MLP neurons of a small language model. Each row is named by its layer, matrix (gate and up: input weights) and neuron, and shows model dimensions 240-367. Each number is 128 + 24 x the weight over its row's rms, rounded and kept within 0 to 255. A neuron's up and down rows have the sign that makes its largest values positive.
After each neuron's rows, "fires after" lists the tokens most often just before its 100 highest values on Wikipedia text that the model never trained on.

L2.gate1539 [171 156 130 119 165 125 102 129 126 138 124 125 123 141  90 119 134 118 141 125 134 149 112 165 125 133 106  98 126 174 156 127 137 129 146 134 123 124 129 111 121 144 149 115  68 161  83 180 137 136 133 149 112  95 147 133 132 129 136 165 142 127 122 138 152 117 110  83 124  71 162 153  43 118 123 122 125 145  97 184 124 154 113 133 134  94 156  97 150 129 139 145 105  75  94 156 124  96 145 148 106 164 106 100 100 117 170 132 145 171 125  59 142  99 101 138 143 132  97  89 126 115 144  91 107 133 153 117]
L2.up1539 [147 115 102 108 168 138  70 119 136  82 174 113 137 113 103 104 172 132 132 111 122 107 169 112 112 106 125 103 114 150 104 169 163  98 146 118  94 138 150 115 187 114 154  94 112 135 138 153 106 132 119 127 116 122 100 154 135 107 160 120 115 140 144 154 143 112 170  86 130  86 156 133  80 128 151 126 139 166  78 154  80 143  92 149 110 136 119 139 128 127 148 106 126 134 137 125 171 119 106 135 153 177  84 117  84 153 149 157 100 138 118 108 141 106 148 115 135 123 120 144 124 121 130 107 132 184 152  94]
fires after: "\n", " as", ")\n", ".\n", "."

L2.gate1353 [154  81 125 148 147 138 107 104 158  96 138 121 129 107  86 159 153 173 126 158  97 128  90 136 154 173 139 157 138 145 112 125 133 129 147 129  99 128 110  75 128 102 102 102 162 144 103 138 178 145  99 111  91 144  94 156 128  84 138 104 113  86 138 144 142  94  87  83 161  71 136 155  62 135 127 104 102 156 142 125 137 146 104 152 158 163 152 134 147 144 162 135 128  79 143 154 139 118 159  97 133  94 144 112 168 142 142 137 131 177 132 137 136 138 106 119 169 143 117 113 181 151 141 138 107  70 137 153]
L2.up1353 [160 106  86 104 108 132 135 144 163 113 163 104 169 146  90 149 131 123 133 146 120 138 177 125 134  98 102 108 163 147 127 155 127  97 108  66 119 113 125 112 110 142 185  89  95 118 147 151 109 142 107 107 110  83 160 141 113 101 175 146  97 144 105 131  92 117 132 147 129 114 130 107 124 122 148 173 125 178 123 130 121 143  66 136 176 131 133 180 144  94 142 126 187 136  96 167 162 118 148 154 124 131 139 148 100 101 130 134  79 104 102 107  95  99 143 131 132 145 106 140  99 103 136 172 133 158 128 121]
fires after: " |\n", ")\n", "\n", ".\n"

L2.gate475 [149 146  95 114 139 121 107 135 138 141 156 136 148 114 112 139 126 151 137 152 168 154 147 119 139 108 140 116 117 116 152 129 134 139 120  97 151 134 108 150 121 125 113 159 124 120 167 117  91 117 141 128 174 145 103 152 161 127 128 159 108 171 143  81  98 128 145 109 107 139  65 128 113 159 156 136 162 120 159 124 144  83 117  74 115 130 116 197 136 107 161 126 153 150 160 179 124 153 109 106 149 112 167 133 144 143 134 115 139 125 102 125 135 141 112 125 118 125 112 145 173 155 133  92 137 142 110 113]
L2.up475 [158 130  69 160 115 111  99 144 156 147 170 138 154 124 101 136 120 121 147 153 169 171 126 178 171 120 177 101 135 141 127 139 137 121 158 135 132 116 145 156  93 145 115 138 133 134 130 109 113 130 156 148 187 125 109 163 148 116 107  75  95 170 135 132 116  91 128 128 104 116  86 122 124 131 141 123 164 100 122 103 131 106 128  93 169 116 113 141 125 138 159 138 131 144 182 147 123 148 111 132 135 144 130 111 128 115 122 122 140 120 114 105 158 113 127 131 128 121 129 133 114 154 149 136 115 144 113 123]
fires after: "1", "9", "4", "8", "0", "2"

L2.gate102 [116 161 171 131 149  94  96 134 152 111 135 115 142  88 121 101 108 111 149 140 103  98 114 136 194 109 148 151 102 128 150 124 144 132 130 150 105 108 132 102 139 135 155 135 101 159 138  89 135 144  79 129 129 132 152 139 169 145 128  95 107  96 133  62 152 145 142 105 131 152  95 165 118 123 129  95 121 144 150 139 130 100 110 129 144  93 139 141 121 119 144 119 122 127 164  96 125  92 115 112 100 158 138  93 153 131 141 140 186 156  95 110 129 127 128 162 179 125 105 109 138 137 130  67 145 132 143 134]
L2.up102 [ 97 129 137 160 142 160 128 135  96 133 162 105 165 147 139 154 164  97 141 113 114 109 145 122 118 130 129 134 143 140 163 141 138 139 101 116 112 149 127 117 123 124 145  88 132 132 103 142 104 116 117 143 104 142 154 100 112 162 177 137 129 173 159 118  78 106 124 133 120 134 139  95  91 126 171 162 142 135 139 176 111 136  94 111 127 103 171 101 112  99  90 160 115 106 148  92 168 152 131 148 122 179 132 155 123 120 106  98 127 171 123 136 110 120 119 163 125 117 125 135  80 134 177 114 122 127 163 182]
fires after: " |", "3", "1", "0", "4"

L2.gate1591 [139 115 134  67 142 131 117 130 123 101 159 130 133 195 126 107 131 137 100 114 129 139  97 112 110 132 109  81 174 139 120 121 112 129 103  51 119 193 142 109 116 126 130  90 136 119 128 135  67 145 132 154 119 146 127 156 146 101 139 118  92 175 136 195 110 131 144 133 146 137 132 111 146 133 126 120 177 116 143 113 131 136 108 119 133 136 160 124 118 129 102 127 147  79 119 139 132 132 149 128  93 161 124 126 150 115 165 121 163  98 123 132 151 127 125 135 177 138  82 148 131 122 130 132 108 103  85 132]
L2.up1591 [157 133 145 114 145 126  99 145 131 144 165 178 135 150 131 132 151 141  75 152 166 129 108 140 143 112 168 112 156 111 134  94  80 118 167 114  75 115 150 137 132 134 143 137 141 143 124 112 141 131 144 118 104 178 150 118 146 142 129 108 159 119 136 118 138  95 120 135 145 143  96  93 200 101 168 151 112 114 157 141 108 144 113 102 121 116 131  77 124 125 112 102 151 141 115 123 126 145 130 125 113 123 110 152 122 146 123 155 148 137 128 156 130 132 147 124 100 120 155 139 138 139 100 132 116 137 120 131]
fires after: "1", " ", " the"

L2.gate262 [188 125 165 134 167 125 121 140 140 112 158 125 131  90  98 135  76 170 126 119 108 167 131  85  92 117 149 159 109 117 139 138 145 107 116 114 112 133 110 120 105 126 102 145 178 128 149 176 138 118 122 116 129 147 148 144 139 170 140 138 113  92 132 102  96 113 122  93 175 119 123 143  74 114  73 119  98 217 110 130 140 161 152 183 129 125 128 123 131 119 119 117 180  97 130 129 131  82 163 160 107 116 187 124 136 134 175 146 150 147  99 123 172 136 107  97 114 152 114 125 176 154 169 101  92 107  83 120]
L2.up262 [115  81 145 137 158 195 140 106 107 146 140 119  89 154 140  97 115 165 136 123  89  89  85 151 111 134 139 131 144 127 134 123 109 106 136 161 107 126 104 113 110  80  87  87 184  86 126 105 106 139 135 112 164 120  86 122 121  94 120 139 136  92 147 172  87 112 146 133 121 156 180 105  96 188 158 102 129 125 113 123 143 121 178 162 136 149 134 139 122 160 152 123 115 123 146  94  90 189 155 147 128 103 146 105 125 156 146 157 161 121 114  73 162 119 106 123 115 128 111 100 154 153 112 103  76 108  99 132]
fires after: "3", "4", "5", "\n", "2"

L2.gate1402 [167 166 134 144 154 126  91 158 136 131 174 152 123 103 138 133 133 114 129 143 144 121 132 106 143 123 150  98 129 155 167 111 109 142 134 160 128 129 117  90 125 130 121 173 136 117 145 113 120 146 142 176 102  92 119 134 141 160 136 151  96 125 160  73 141 133 100 106 163 109 145 115 147 154  99  91 127 123 135 141 114  98 122  97 134 106 151  91 138 110 159 144 101 111 169 129  96  97  97 121  88 141 116 128 130 137 141  96 173 114 104 117 105 123  88 116 151 109 120  64 150 146  95 119 173 115  99 141]
L2.up1402 [157 129 149 153  98 179 155 121 128 126 183 131  64 137 167 104 129 134  94 124 169  94  84 105 104 135 111  89  93 131 155 139 116 126 142  92 133  79 133 121 117 121 132 154 123 128 127  82 143 183 134 123 151 114  94 140 107 140 125  97 121 107 141  84  88 128 116 158 143 175 144 105 130 137 124  87  97 179 136  84 168 171 147 116  94 152 134 122 118 105 144 161  97 124 122 150 139 140 166 168 127 112 108 142 128 173 156 160 145 115 111 113 136 113 109 145 134 128 148 125 138 113  67 122 108  87 144  95]
fires after: "2", "1", "4", " ("

L2.gate334 [128 115 116 156 131 103  80 123 101 144 177 128 144 101 128 118 138 129 102 108 150 107 161 125 143 127 110 163 136 160 171 114 122  78 143 119 145 100 146 115 147 108  94 141  90 145 116 103 141 125  98  97  90 130 159 161 146 140 121  82 132 132 125 106 140 131 129 120 149 124 151 133  70 113 112 114 109 127 169 133 137 137  95 196 162 116 139  87 141 124 144 116 145  75 147 154 166  81 115 107 168 132 129 116 136 127 154 111 137 166 118 140 146  86  97 164 165 159  81 110 150 123 133 103 189 101 148 125]
L2.up334 [102 147 126 159 138 129 127  78 103  72 177 141  98 136 169 188 124 134 160 131 166  97 132 175 146 111 146 136 117 136 156 122 150 132 163 175 120  64 161 126 124 150 166 137 162  84 126  84 164 126 171 157 154 151 131 140 109 163 111 118 124 126 127 159  91 128 107 136 174 163 135 153 125 120 137 168  94 126 169 152  98 130 142 131 112 112 131 135 115 130 136  66  94 192 130  86  99 146 172 168 107 131 137 143 145 151 120 130 142 148 116 124 121 131 148 132 133 133 129 158 100 104 134 106 146 135  92 138]
fires after: "1", "2", " the", "-"

L2.gate2012 [116 129 140 119 136 127 103 144 114 142 153 118 152 135 146 105 119  77  82 126 129 119 137 122 114 138 125 118 162 109 134 128 119 111 112 133 151 134 140 118 154 165 133 135 120 135  66 117 120 109 105 170 126  70 119 118 134 170 122 140 134 123 128 111 128 137 130 124 130 122 136 123 109 143 145 153 150 128 133  91 129  96 108 122 148 104 120 189 148  98 133 114 104 132 100 116 133 114 110 136 137 144 141 111 154 136 138  91  96 118 115 113 114 126 150 150 111 125 127 100 118 100 127 124 120 150 130 138]
L2.up2012 [101 112 113 124 117 109  95 142 117 112 157 117 106 144 100 103 133 110 110 163 136 112 139 150 155 128 142 136 108 102 103 139 131 114 145 173 158 162 128 144 137 172 138 147 142 132 139  87 100 136  82 144 147 110 128  99 142 156 119 113 112 109 172 118 152 140 140 115 113 141 139  87 147 146 108 135 127 136 142 122 132  86 111 133 150 166 135 132 123 125 148 149 121 116 134 148 149 125 145 131 159  82 144 127 152 139 132 129 135  86 105 124  83 113  83 124 131 113 146 126 177 122 105 105 106 132 119 134]
fires after: ".", "–", "AR", " BRI"

L2.gate339 [ 97 164  93 124 127 123 156 150 156 117 164 167 154 151  95 155 135  63 134 153 137 141 119 100 138 129 129 121 108 121 216 169 136 160 129 106 121 140 122 106 104 121 145 116 177 113 128  92 135 162 128 155 135 117 151 162 149 139 157  76  79 166 187  75 123 123 123 137 122 162 120 115 145 135 137 121 138 117 147 118 107 103 111 105 166 146 157 148 124 113 150 117 186 135 114 141 156 121  95 127 134 153 135 119 143 120 141 123 121  95 129 172 157 130  94 172 101 102 108 137 140 100  97 136 135 131  92  99]
L2.up339 [ 93  86  99 148 122 117 135 125 100  48 117 120 162 108 106 106  75 151 116 113 150 116 140 135 126 155 145 104 134 123 120 136 167 130 107 134 136 146 130 131 110 152 116 121 109 126 131 103 114  92 169 179  97  94 100 163 121  75 133 131 147 142 135 116 156 109 154 146 122 103 121 187 126 179 149 140 148 142 163 117 130 141 175 108 110 125 151 131 125 110 140 116 137 116 140 117 123 125 132 157 108 104 158  90 133 145 112 135 161 100 139 133 125 136 138 122 154 158 135 132 133  96 109 165 135 135 130 100]
fires after: "9", " ", "1", "0", "–"

L2.gate1821 [ 79 104 117 116 138  65 137 111 147 120 117 131 114 160 103 120  99 109 102 136 137  92 134  63 130 124 106  92 116 112 120 113 165 120  78 122 105 111 148 116 104 117 104 102  92 141 142 126 147 202  97 144 128 123 148 112 127 103 157 155 102 189 103 114 129 104 130 151 138 130 142 147 143 109 127 113  96 127  89  84 135  73 132 114 157 140 137 134 138 152  85 103 182 140 109 114 113 110 117 102 123 135 133 130 132 102 193 119 141  87 135  83 147 100  82 101 167  74 123  90 121 129 107 133 120 185 132 179]
L2.up1821 [118 185 123 145 101 168 120 167 100 125 134 146 122 124 167 155 158 161 137 123 117 136 133 124 113 124 134 100 130 158 135 137 113 124 109 107 169 117  99 161 116 124 158 157 137 137 144 132  83 145 111 138 114 133  91 199 122 134 153 164 121 161 129 123 151 144 121  86 121 160 129 163 130 143 134 137 151 141 127 139  69 165 148  95  87 126 179 137 106 101 139 108 156 157 101 106 149  50 137 145 107 152 120 113 123 137  89  96 141 149 142 152 118 160 125 178 150 104 126 160 119 158 212 166 138  98 155  76]
fires after: "9", "0", " World", " Born"

L2.gate1271 [138 143 117  90 121 116 136 158 146 101 136 167 146 152 138 137 120 113  94 153 141  61 158  85 162 107  99 118  99 161 156 170 171 155  89 117 166 146 111 109 154 133 115 125  92 103 108 124 136 146 145 123  82 134  96 135 142 115 159 133 130 169 122 118  92 110 126 146 154 118 140 109  83 116 152 146 136 140 172 143  64  92 115 118 105 161 141 102 141 123 136 120 146 145 145 136 151  86 112  95 122 131 103  84 155 139 188  91 113 136 121 109 103 126 130 139 136 123 104 129 164 130 118 140 119 114 121 112]
L2.up1271 [126  90 117 132 132 137 122 144 129  87 128 128 122 128  81 130 118 105 143 169  96  74 141 114 112 156 133 141 121 115  80 120 120 141  97  97 140 104 103 128 104  86  99 130 129  94 138  89 108 130 159 127 126  79 129  39 100 134 140 149 118  75 136 158  83 158 119 112 140 112 115 108 153 158 103 139 139  92 142 151 137 106 141 137 148 172 120 142 127 113 119  77 151  80 130 112 105 129 110  74 125 128 138  99 141  94 121 114 135  83 123 102 114 124 123 103 109 132  98 131 138 134 126 152 126 129 136 128]
fires after: "1", "8", "6", "4", "3", "0"

L2.gate1232 [159 155 116 111 146 126 151 119 167 103 165 162 127 150  96 155 172 116 124 113 106  97 129 114 138 123 110 119 141 158 177 140 147 121 107  92 135 138 149 124 129 128 109 140  78 112  76 143 150 131 141 169  85 116 118 139 154 119 148 127 116 172  88 117 125 105 121 117 136 118 107 131  96 155 172 116 141 124 122 171 158 134 126 148 130 125 135 133 118 100 111  82 147 100 136 167 156 105 133 106 105 148 134 105  60 146 140 131 150 124 119 105 149 137  95 152 150 134  97 145 148 119 149 155 103 115 162 159]
L2.up1232 [123 105  99 104 133 176 108 147 115 146 197 117 146 105 132 125 141 108 157 140  95 112 143  98 151 133 107 141 148 137 192 140 152 174 124 128 141 120 133 117 139 114 144  76 122 160 129 127 120 155 145 124 109 101 167 102 143 120 171 141 103 152  88 147 107 111  95 129 137  99 124 115  83 122 135 159 161 101 106 138 177 121  91  96 132 156 121 129 157  96 156 157 137 132 105 120 139 110 103 109 135 142 116 113 124 118 160 118 122 196  91 124 136 118 130 102 146 133 131 155 122 118  90  98 121 180 165 110]
fires after: ",", " this", "\n", ")\n"

L2.gate1800 [127 119 131 124 183  80  96 136 116 104 140 145 150 131 122 142 112 120 148 105 153 173 135  97 118 154 126 140 137 163 149 123 150 134 127 115 161 124 124  81 127 135 130 154  99 121 129 150 156 141 102 119 113  78 141 135 153 112 136 108 155 104 106  86 149 132 133 120  98 118 123 138 124 144 120 153 143 206 122 130  73 121 102 118 160 118 120 124 131 136 118 129 127 132 118 130 123  92 131 134 135 119 160 150 115 146 197 109 147 153 117 129 147 138  95 157 142 119 125  96 107 112 157 113 125 107 115  85]
L2.up1800 [117 118 116 156 145 101 100 149 136 106 162 127 141 132 140 101 106 116 155 132 136 100 139  90 141 122 127 120 155  99 144 103 124 129 146 112 168 138 104 109 131 133 155 156 129 127 146 120 159  97 141 123 170 108 135 148 142 131 138 150 136 104 151 117 147 155 152 106  67 122 107 136 131 129 128 183 131 142 130 103 144 110 125 129 125 121 120 122 100 143 126 133 138 142 164 139 160 102 125 103 103  88 152 127 144 112 141 106 120 133 126 100 112 135 106  86 138  95  97 104 133 171 169 117 133  92 137 103]
fires after: "1", "3", "7", "4", " |"

L2.gate358 [133 119  95 109  89 154 165 125 147 136 111 106 119 125 107  92 112 145 125 151  89 145 128 155  85 176 141 131 118 124 118 155 110 120  72  98 114 120 102  97 103 165 126 116 138 109 137 165 135 131 134 101 139 100 134 122 107 146 156  97 131 139 152 138 112 126 173  85 113 178 177 145 164 110  97  98 130 141 143 128 135 110 128 139 107 185 134 138 134 144 115 147 169  83 129 146 131 165 166 101 109 125 112 110 131 143 115 133 144 139 102 156 156 136 173 148 146 113 147 140 113 114 158 151 113  91 125 122]
L2.up358 [ 93 136 150 117 152 142  88 152 123 137 182 164 136 116 137 149 136 139 138  74 170 117 132 118 137  97 113 135 115 158 133 141 138 128 196 147 136 116 151 127 176 113 123 156 117 107 110  95 149 159 118 157  92 124 106 154 144 153  85 141 121 119  93 152 134 133 102 174 130 106 103 106 111 100 147 144 135 134 152 141  95 130 109 117 162 123  75 144 129 103 128 120 119 128 115 115 117 150  91 155 165 113 139 187 139 146 121 146 121  95 149 164  98 125 102 128 122 158 120 116 110 125  85 121 150 157 109 101]
fires after: "2", "1", "0"

L2.gate1624 [142 163  90 110 148 124 126 145 144  91 149 123 118 142 105 115 127 164 136 108  81  98 120 114 113 127 138 129 119  91 155 129 101 152  87  86 126 174 116  86 115 120 118  83 110 133 146 132 123 139 138  99 114 155  99 108 125  96 157 132  85 112 161 113 111 152 126 103 149 127 114 105 124 146 105 111 120 192  90 119 150 153 104 141 113 130 154  93 142 146 122 114 160 116  94 138 154  83 129 109  88 175 107  85 154 125 172 162 150 139 126  80 140 109 116 121 172 133 146 118 150  98 124  84  87 115 116 102]
L2.up1624 [159 131 124 108 137 150 146  73 145 119 137 119 122 139  97  74 128 163 136 153  75 122 133  73 100 153 107 138 111  74 131 109  78  99 124  99 141 157 105  97  82 107  83  73 117  82 154 135  89 138 140 116 160 106 146 140 126 122 163 125 108 123 132 108 142 139 134 128 120 146 106 169 136 152 121 105  97 156 126  86 112 153 109 116 138 108 168 103 115 148 141  93 147 131 146 157 142 109 113  84 101 139 123  96 132 156 162 137 198 124 124 117 169 100 139 150 157 109 122 152 129 127 109  97 109 117 122 133]
fires after: " |", "0", "4", "6", "1", ";"

L2.gate1374 [ 97  95 126 130 185 107 114 197 124 111 134 140 125  79 140 115 127 145  98 137 100 184 194 114 154 116 114 112 125 135 110 147 122 137 121 120 137 181 123 118 151 149 144 138 138 121 161 133  82 139 132 119 182 133 123 160 142 169 147 140 122 111 123 114 106 138 143 122 144  81 110 100 133 147 144 137 108 157 122  99 136 150 126 148 118 128 105 141 140 131  90 153 119 140 113 108 135  82 101 155 107 168 118 118 131 133 123 157 116 130 159  93 115 116 149  87  99 116 152 144 133 178  96 172 120 165  99 160]
L2.up1374 [142 112 106 131 143  91 146 103 123 133 152  95 149 134  63  81 168 145  60 150 138 106 177 137 131 132 141 179 169 136 102 100  89 135 136 129 110 138 131 107 101 134 158  78 138 165 138  96 145 119 103 158 150 107 129  89 119 153 142 106 122 155 180 174 123 209 132 162 143 122 104 131 156 144 133 164  75 116  96 104 114 100  84  86 164  67 128 104 137 160 125 140 154 104 115 110 125 155 116 110 181 143 119 121 134  76 105 139 144 136 126  84 148  99 115  70 106 159  86 130 150 123 167 155 118 173 155 174]
fires after: ".", " University", " city", "\n\n", " Church", "–"

L2.gate1703 [ 89 138 113 122 129 118 132 153 135  99 100 158  94 163 150 167  87 145 135 153 117 140 121  70 109 107 132 120 110 138 157 140 127 170 129 164 132 182 118 118 127 145  99 118 100 132 137 153 135  94 148 104 142 137 100 147 167 159 116 164 128 112 165 111 141 111 125  66 114 148 110  92 101 125 114 129 125 107 125 120 137 123 125 136 109 136 133 138 158 146 121 137 120 115  98 162 148  81 130 124 147 156 114 144 105 158 123 131 116  70 122 130 145  95 129 102 155 139 108 154 136 134 133 140 156 129 131 129]
L2.up1703 [ 83 140 143 151 159 131  93 107 109  91 105 120 134 132 114 120 104 100 125 112 101 129 103  70 123 143 152 116 151 139 104  85 113 142 138 123 154 141  93  99  69 109  90  96 111 155 116 154 137 137 159 125 123 117 113 111 125 158  80 104 130 122 139 128 138 120  97  92 117 114 111 177 119 127 101 131 127 147 111 118 148 115 114 131 182 128 114 119 152 136  88 140 124 124 113 131 108  68 145 121 150 132  81 132 170 145 162 113 138 149 120 104 140 132 125 125 136 121 132 139 157  87 102  67 122 121 158  58]
fires after: " |", "9", " ", ";"

L2.gate351 [135 162 105 133 126 145 122 130 139 102 110 106 127  70 120 143 141 138 155 101 141 179 110 149 171 117 128 133 121 167 173 113 133 152 122 144 145 117 150  92 111 116 106 155 117 145  67 117 156 146  89 113 126  81 139 130 134 124 137  65 179 109 103  84 159 131 133 122 144 160 173 134 107 118 136 164 162  97 112 137 145 116 126 152 175 118 137 148 135 130 189 136 136  99 132 122  95  95 112 178 105 113 103 120 143 130 153 110 125 162  96 111 111 128 105 125 142 131 103  94 117 161 112 138 126 121 147 132]
L2.up351 [121 135 104 177 155 118 175 101 102 151 108 105 123  92 121 135 147 130 155 102  96 132 144 111 114 126 121 129 114 143 148 112 130 116 124 138 119 104 121 111 125  87 104  96 113 107 156 117 110 144 114 123 134  91 159 185 110  90 139 124 151 115 111  64 136 131 127 173 135 114 149 102  84 132  95 144 128 104 163  81 132 148 124 122 130 129 132 131  97 172 129 118 153 119 144 138 110 107 131 131 123  58 131 120 161 146 131 133 128 174 151 106 140 107  86 107 131 132 121 101 150  97 125  69 137 138 112 102]
fires after: " ", "3", " Pé"

L2.gate5 [120  77 103 162 129 124 136 121 122 111 111  92 148 117 105  94 140 110 158 138  76 138 152 133 176 143 125 139 148  93 174 150 135  93 122 124 122 152 129 118  78 141 134  91 124 108 112 186 105 161 154 118 125  83 140 129 119 167 117  95 137 125 180  69 160 151 103 120 163  93  84 156 133 184 175 143  78 130 126 130 112 105 100 105 168 163 115  84 117 146 144 113 155 120 140 153  87 131  84 109 119 144 105  85 130 149 133 181 113 115  93 113 120 166 102 150 122 146 138 145 136 119 119 119 114  90  98 131]
L2.up5 [144 127 127 121 141 120 121 131 123 136 146 143 148 150  61 161  94 106 101 135 116 131 120 109 104 129 137 113 132 139 108 141 172 117 159 127 146 164 123 164 123 117 131 119 132 148 104 176 106 163 148 133 157 114 132 141 118 130 155 144  99 148 145 114 127 127 139 120 124 146  90  85 131 123 134 136 145 126 117 157 156 154 173  92 148 148 128 121 175 145  93 106 149 101 124 147 131 118 123 140 172 140 136  76 136 117 111 115  91  95 125 115 123 133 129 134 118  91 120 146 111 139 170 121 177  87 125 101]
fires after: " |", "°N", "3", "\n", "2", "1"

L2.gate34 [182 125 122 101 145 160 109 116 126 146 141 144 103 123 121 110 101 134 143 141 114 111 151 154 121  94 106 143 141 154 157 137 128 122 136 136 145 136  86 111  55 112 149 115 133 128 157 129 117 153  94 145 119 119 103 155 128 133 160 109  84 127 112  66 108 130 109 143 142 149 125 102 161 150 103 150 122 143 130 144  98 142 129 113 149 131 102 144 176  96 141  95 184 110 108 128 102 129 110 139  81 162 137 120 157 139 116 137 118 139 124 143 120 123 144 156 180 198 101 126 151 114 104 114 156 112 106 132]
L2.up34 [104 161 114 115 108 172 138 158 129  68 161 107  82 129 142 129 116 132 113 125 159 149  65 109 156 110 111 115 139 101 151 134 150 128 140 124 111 145 123  98  69 128 115 115  85 104 105 137 132  97 117 122 117  84 104 139 114 134 124 111 106 108 124 116 137  85  99 127 114 125 164 133 142 105  89 154 192 158 151 128 142 168  98 110 126 145 133 127 142 103 120 160 156 136 124 145 144  96 109 146 136 115  95 137 106 150 118 175 161 131 130 139 123 118  89 171 136 117 147 138 151 134  91 171 124 111 168 120]
fires after: "2", "0", "7", "3", "6", "9"

L2.gate938 [ 96 125  91 142 145 138 120 149 112  70 138 126 130 161 147 108 160 110 171 152  47 150 133 109  92 113 128 122 137 136 126 104 117 137  90 114 117 156 116 115  75 133  97 111 119 123 113 132 158 172 128 104 183 109 144 105 145 140 107 143 151 126 164  61 142 134 130 111 109 150 103  88  99 129 139 109 131 156 122 126 101 132 153 141 118 116 127  99 135 130  92 111 168 138 113 154 157  99 190 157  89 164 152 116 171 135 139 134 127 143 120 109 128 160  83 121 142 119 129  72 119 117 177  83 151 113 107 116]
L2.up938 [ 77 105 117 120 119 168 136 149  78 103 136 105 148 175 130  76 151 123 141 120  85 147 100 144 104  87 111 161 137 115 110  98 106 132 113 125  94 159 106 123 111 142 122  87 132 111 104 156 155 173 146 129 154 100 120 127 111 102 121 144  90 149 142 119 151 128 164 120 144 151 133 133 134 151 151 138 164  92 149 110 182 123 129 133 154 153 114 125 114 153 107 123 162  98 102 133 159 166 125 141  96 138 148 104 162 193  64 142  93 157 127 126  97 133 116 168  95 154 128 135 136 133 180  82 107 143 132  87]
fires after: " |"

L2.gate3 [ 99 133 128 118 117  99 124 159 138 125 154 131 123 128 113 106 130 120  91 112 141 108 118 109 122 153 150 155 106 181 132 127 118 135 148 116 152 147 149 113 121 151 120 146 119 135  94 113 165 153 123 100  77  98 164 102 139 127 163 120 134 138 170  99  64 142  86 138 147 117 145  85  96 145 159 127  94 169 103 154 135 157 108 150 140  65 104 126 130 103 121 104 161 116 109 141 128 107 111 145 135 154 161 112 143 132 172 112 142 125 148 123 117  95 116 137 124 105 118  94 164 120 142 183 156 130 158 138]
L2.up3 [166 130  90 139 110 154 121 156  80 146 175 125 104 125  75 107 133 155 123 139 159 114  79 119 115  98  68 163 146 103 152 158 140 149 153 162 158  86 169 124 116 155 146 115 126  91 130 121 114 124 113 135 146 113 125 148 109 132 174 158 125 137 144 161  88 157 135 135 116  96 155 144 157 154 135  93 149 127 129 124 147 115 107 126 134 135 159 110 122 104  92 107 148  96 103 128 128 184 133 119 117 132 123  94 116 168 116 157 151  82 113 134 125 120 111 127 130 122 116 113 157 164 150 128 127 138 136 121]
fires after: "2", "1", "0", ".\n\n"

L2.gate383 [108 157 111 140 154 136 101 122 160 151 149 147 119 145 125 147 138 123 182 144 102 154  89 110 137 138 123  98 163  77 125 151 120 148 144 103 111 152 113 139 107  88 159 156 118 116 114 116 123 131 178 149 125  84 121 143 136 167 131 117 112 111 123  93 133 148 116 170 100 130  78 122 168 115 116 146 125 148 152 136 163 122 155 138 120 176  78 153 117 122 138 145 134 153 149 163 127 149 157 160  80 114 110 165 140 177 101 155 168 104 100 152 113 180 155 118 118 107 119 126 102 166 136 153  97 119  88 156]
L2.up383 [142 129 191 112 144 139 142 174  75  98 109 104 166 127 148  85 100  99 124 121 138 180 116 116 161 179 144 150  89 135 148 131 139 136 114 120 104 170 137 119 114 148 113 157 106 122 100 132 134 134 125 179 108 137 110 138 111 114 100 148 140 116 117 153 125  97 141 106 114 124 158 145 143 166 142 130 122  97 147 120  95 108 101 131  76 126 144 155 131 106 141 132 142 151 129 103 101 113 102 140 116 111 159 141 106 135 137 144 108 128 156 172 138 174 121 125 146 145 126 177 117  97  54 108 154 121  93 139]
fires after: " |", "1", " ", " /"

L2.gate987 [ 92 158 125  99 154  92 115 150 121 146 170 133 139 116  89 127 119 118 138 169 141 161 118 142 136 123 134 125 131 134 137 144 129 130 107 160 150 169 152 118 131 146 120 165  86 131 127 138 104 164 125 122 140 107 156 121 150 128 132 165 130 136 150 129 122 113 129  78 154 120 120 114  63 129 102 110 180 142  99 139 118 110  67 134 173  96 131 124 148 118 116 135 128 136 154 102 107 101 147 151 107 100  99 122 129 145 109 159 138 106 111 113  86 113 121 127 156 112 119 105 130 109 140 116 148 155 153 117]
L2.up987 [109 164 111 119 125 132 121 156 114 101 115 149 114 195 133 174 161  93 126 102 131 123 146  89  99 124 122 139 162 136 112 106 163 165  98 123 124 106 127 139 109  99 151 106  97 119 114  98 173 111 145 106 107 151 143 147 145 101 100 148 191 133 149 124 142 147  98 111 145  95  90 168 137 108 129  95 101 171 113 176 120 150 142 152 158 128 117 124 126 170 168 110 128  88 152 122 132 138 112 171 135 110 110 127 177  99 132 141 128 112  94 136 149 156 134 104 116 132  99 151 135 143 145 146 135 118 131 124]
fires after: "4", "9", "1", "7", "6", "8"